From a checkpoint of a small transformer trained on Wikipedia.
Size: 15 layers, width 384, 3 heads of 64, MLP 1536 tanh GELU, vocabulary 4096.
Architecture: LayerNorm before each block, rotary positions, no biases in attention or MLP, untied embeddings, attention and MLP in parallel.
Training: a variant of Muon for these matrices, 657M tokens, 10950 steps.
MLP neurons of a small language model. Each row is named by its layer, matrix (up: input weights) and neuron, and shows model dimensions 128-319. Each number is 128 + 32 x the weight over its row's rms, rounded and kept within 0 to 255. Numbers have three digits each.
After each neuron's rows, "fires after" lists the tokens most often just before its 100 highest values on Wikipedia text that the model never trained on. A number after a token or word is its count.

L2.up44:118148092125094170152205106147083128108163091088107136153156147112105084061113186193123092125129103132142127105123130063120136165152157130149157089123120125123137123137150121139130150081107133076133118150144099131138160102171134108142107159099176124161098066164137131121159106158210129132141194084149116140097124089142134115144164107124137198178194060127090171212106181106074110134130174119133178121187176159109152069122080146136131158121076144170129123101117113148145061123104121107079177147160090156168086151126089088135111118142129123125109152094107088135153122113142133150
fires after: "\n" 31, ")" 13, " =" 5, "===" 4

L6.up965:121099150090113140147167106153116103152149096120125171077079160156153099068218149119114155115107148105160180115094117084161134140150169193093074114081146134172094120143109134117164160150134094166145130206151135093128134091110120108055123150147154137121165160095169176079122168056159069143106108125196114167109119145135078201143108131182132145102107106155169096143135149168138178168141148156126203110122092166252072149112149120077098112132129126194143133135150127135100118144100173160127087117079166162144129110164148149089113143162156157110124094109197121129119158145078080145
fires after: "\n" 28, "==" 14, " ==" 5, " is" 4

L6.up478:130097109188085128140132126133135087123173140115173128127149167159103147154177133104171160111124110113181097113148131159161078098142126081166094130166122102080146172106146098102130131076121118176104125123063159109116113064142098164175125143069076143139143129107117164130060098107130140135126168046174105105181087141106081147125120105096130074108139134130111108199167204186077174142148124103167157225089108136191146153116140183144108095085083045102108126093101118105147147151115157148110210199150171135123143101091178116171188153132109154092151123145146140112185134143089155137
fires after: ")" 25, " is" 16, " =" 15, "\n" 14, " was" 11

L2.up1083:138113179145142173088106116197130115179128099130124155130171095102120118128088116118115108043135116132081128081107116134150084124110169156135162128123099140166113142140172151128149077140185124105145126111158167104161176121108172142155155116104168144173131146094115198109138067151152070097189112118143094142108074156073150174215125120123135199097149104109077150166110125144192117182136135071146140139137142107105148037153124118126174152115046160147182110128111160105127101079115186106078135106142175149191090134101167125066135142156170143083133124099118079117210119107186135175
fires after: "\n" 53, "1" 6, " •" 6, ")" 5, "5" 4

L2.up1394:125076133149095110148168154109110078120114108021149102148118100158123157077129183180055140153140131113119227179175141127185134103121214151107101098128137162126137139138166132097077136152074142130130117126091185111153179164138148133099084108122134173162139139163168127097086113125113162156079146155114096125093108129078138127101123144188131178118128047118162123198133147174079144081153131100093116133197184136185106140108082162129128124187110123166102110121150164189156181137139195103151096114146076103100106145158083123100114147158165113149171136166139175153155147088123104143
fires after: "\n" 29, "==" 18, " ==" 4

L6.up76:118074120108117143143095083118102121063131128116141091073122162153115147120118164134092118115090102044163093146118143151123152145043132118083124128097141119093158185130131169146086181138137095126086128081158136121140182148111155108163152135130116086119158072102126104104096137129125132139137097207130112145137131131155080121105126136187081107176087090151141128070156135126158097094141146100133107080160174142136092101117078107189103096112147090130128152095090139080152100164103094120096114136135130155148083125141134149125123156165152121117094101065160135134122150107118114156
fires after: "\n" 24, "2" 9, "-" 9, " p" 5, "á" 5, "B" 5

L6.up360:117139145115092176078144134142088134122087104102174159159106103136112192114108090126140133107157118098123161152122111092160124105149125134143120090108131098143113115137165205137129143136126189052108147115142145076108129155204219134085146134141116095115151113214188106158106101101181088153127125205135081139178100143151171114187143129096183137151216137121105142132112142084186053106120171161132154208123130146068135116121109100098099105134209032120100093100111144115139155112119117144197111122157117132112137103100063131149124082163182135084155120132141174046118082139124105155
fires after: "\n" 54, "0" 8, " (" 7, "." 5, " |" 4

L2.up626:109135129084124117150182134128117067150105093102212165073131053118122113046161096193126139169120146104126101111140145152142079079102141136088136076156112121075118131132089122141213123146127122116119144136161200106105179150129114143095142085149135227149099066130136126118152119168100122133128144181172141186078148152139180103170115101111110106158135052117113097191164105207076138134171192115140099111077107132095087075118123219090152143112130141143119067103116115157122135105144163103145125123134145148173136134087097186087100136138118142113132143179103095128158080145078110109
fires after: "\n" 16, "===" 12, " ==" 11, "==" 11, " ===" 8

L11.up285:149060154100135171111117118106095095133166153167141016125135099126069130163110162129094107055152152124127120138111093146127145131136110090107105106164135116111146177183114087181167158051146082089137122111115137089157218148141122163182103174104082114128135173133146125081085117153125132126120108086140135101119138126143120151122129118077133157138170087159146146163114119141098198137142114120189170159177176169176129154140140161153130159123125097108144134128140171075162094141066178098078093149104115134123115085096127127127102105126080106095179117102155095058148162146113161153
fires after: "\n" 32, "." 17, " and" 5

L6.up1116:174163132084121174142184117111079127104167096118152114095094109089155168120146093144110096111160156063115163129106136150091100128208128146110173147148161192134114124134119131133095184145133124122096218119087116149125112116058109128176085160100101166177129097052100109102151138159106168178101160173157111128047144142148137072135135000114088142086127126184109093155087135113203129129128126192138122116167133139077148105099083142098160147116118141144113088102157135139181107061149148103112184155158124180130092141168120111115075134158141141113122179105139135163098168148155155019
fires after: "==" 14, "===" 13, " Website" 11, "w" 9, " one" 8, " member" 7

L2.up1440:162152150216125127084183093128108138164125122145110127159177165141114148102121121150121165152117095162093169138082160105109070028156148149134139136114163169149124118180094126081123031124120088123137158114121182159160096044197146144109144199156079157129142134135146087115157109105201165158147117155115122125142145129094184105164077172104162115167197124103080088142189091081177156105186105132098136124154147149189180094139146158081105119195127130136109112135113131191159164123118169109131113171129095085162171125104103128167139074161173158116159149145117118117100158131093147154
fires after: " |" 25, "\n" 23, "." 4, ")" 4

L2.up913:060130101124130201097161119120156093171119135113117131144107150159138099117087159076091110054146110160083133096119117102089092117104100183126135128148143157140102108095149108098156127113153137121176146137084120126121164153133155099190086119129126154166130161123128172071101127152096123148121135147113141116133098148128151118116124151128130204161141144143112187164115157081134152170157091061162155130176118128127103160106145127144106138158094145142158118144112151138143058086101136143089087147143165152152101117168182094100126142155098163107114150120149173170108106189197184155
fires after: "\n" 35, ")" 12, " he" 5

L6.up1249:129146174099067128119094140182137078214188144140087117093152118102113161128153082163133136158108066134112106149115096088079079098108117115185220090093112145137200144084103156076125164107153133120116106148128133187078117141137108173150124117143128104158189094184150076116153112137141156141086169171113104102116141180115121104116131079122122169153117138054085137086121147151163142119180116129130067111175078125184095186169152153072100098178166112097099132173103091140172061136135123079144135132145155126190142132129155127145153128159050112136152124139121152119115124177133131085
fires after: "\n" 57, "." 15, "==" 5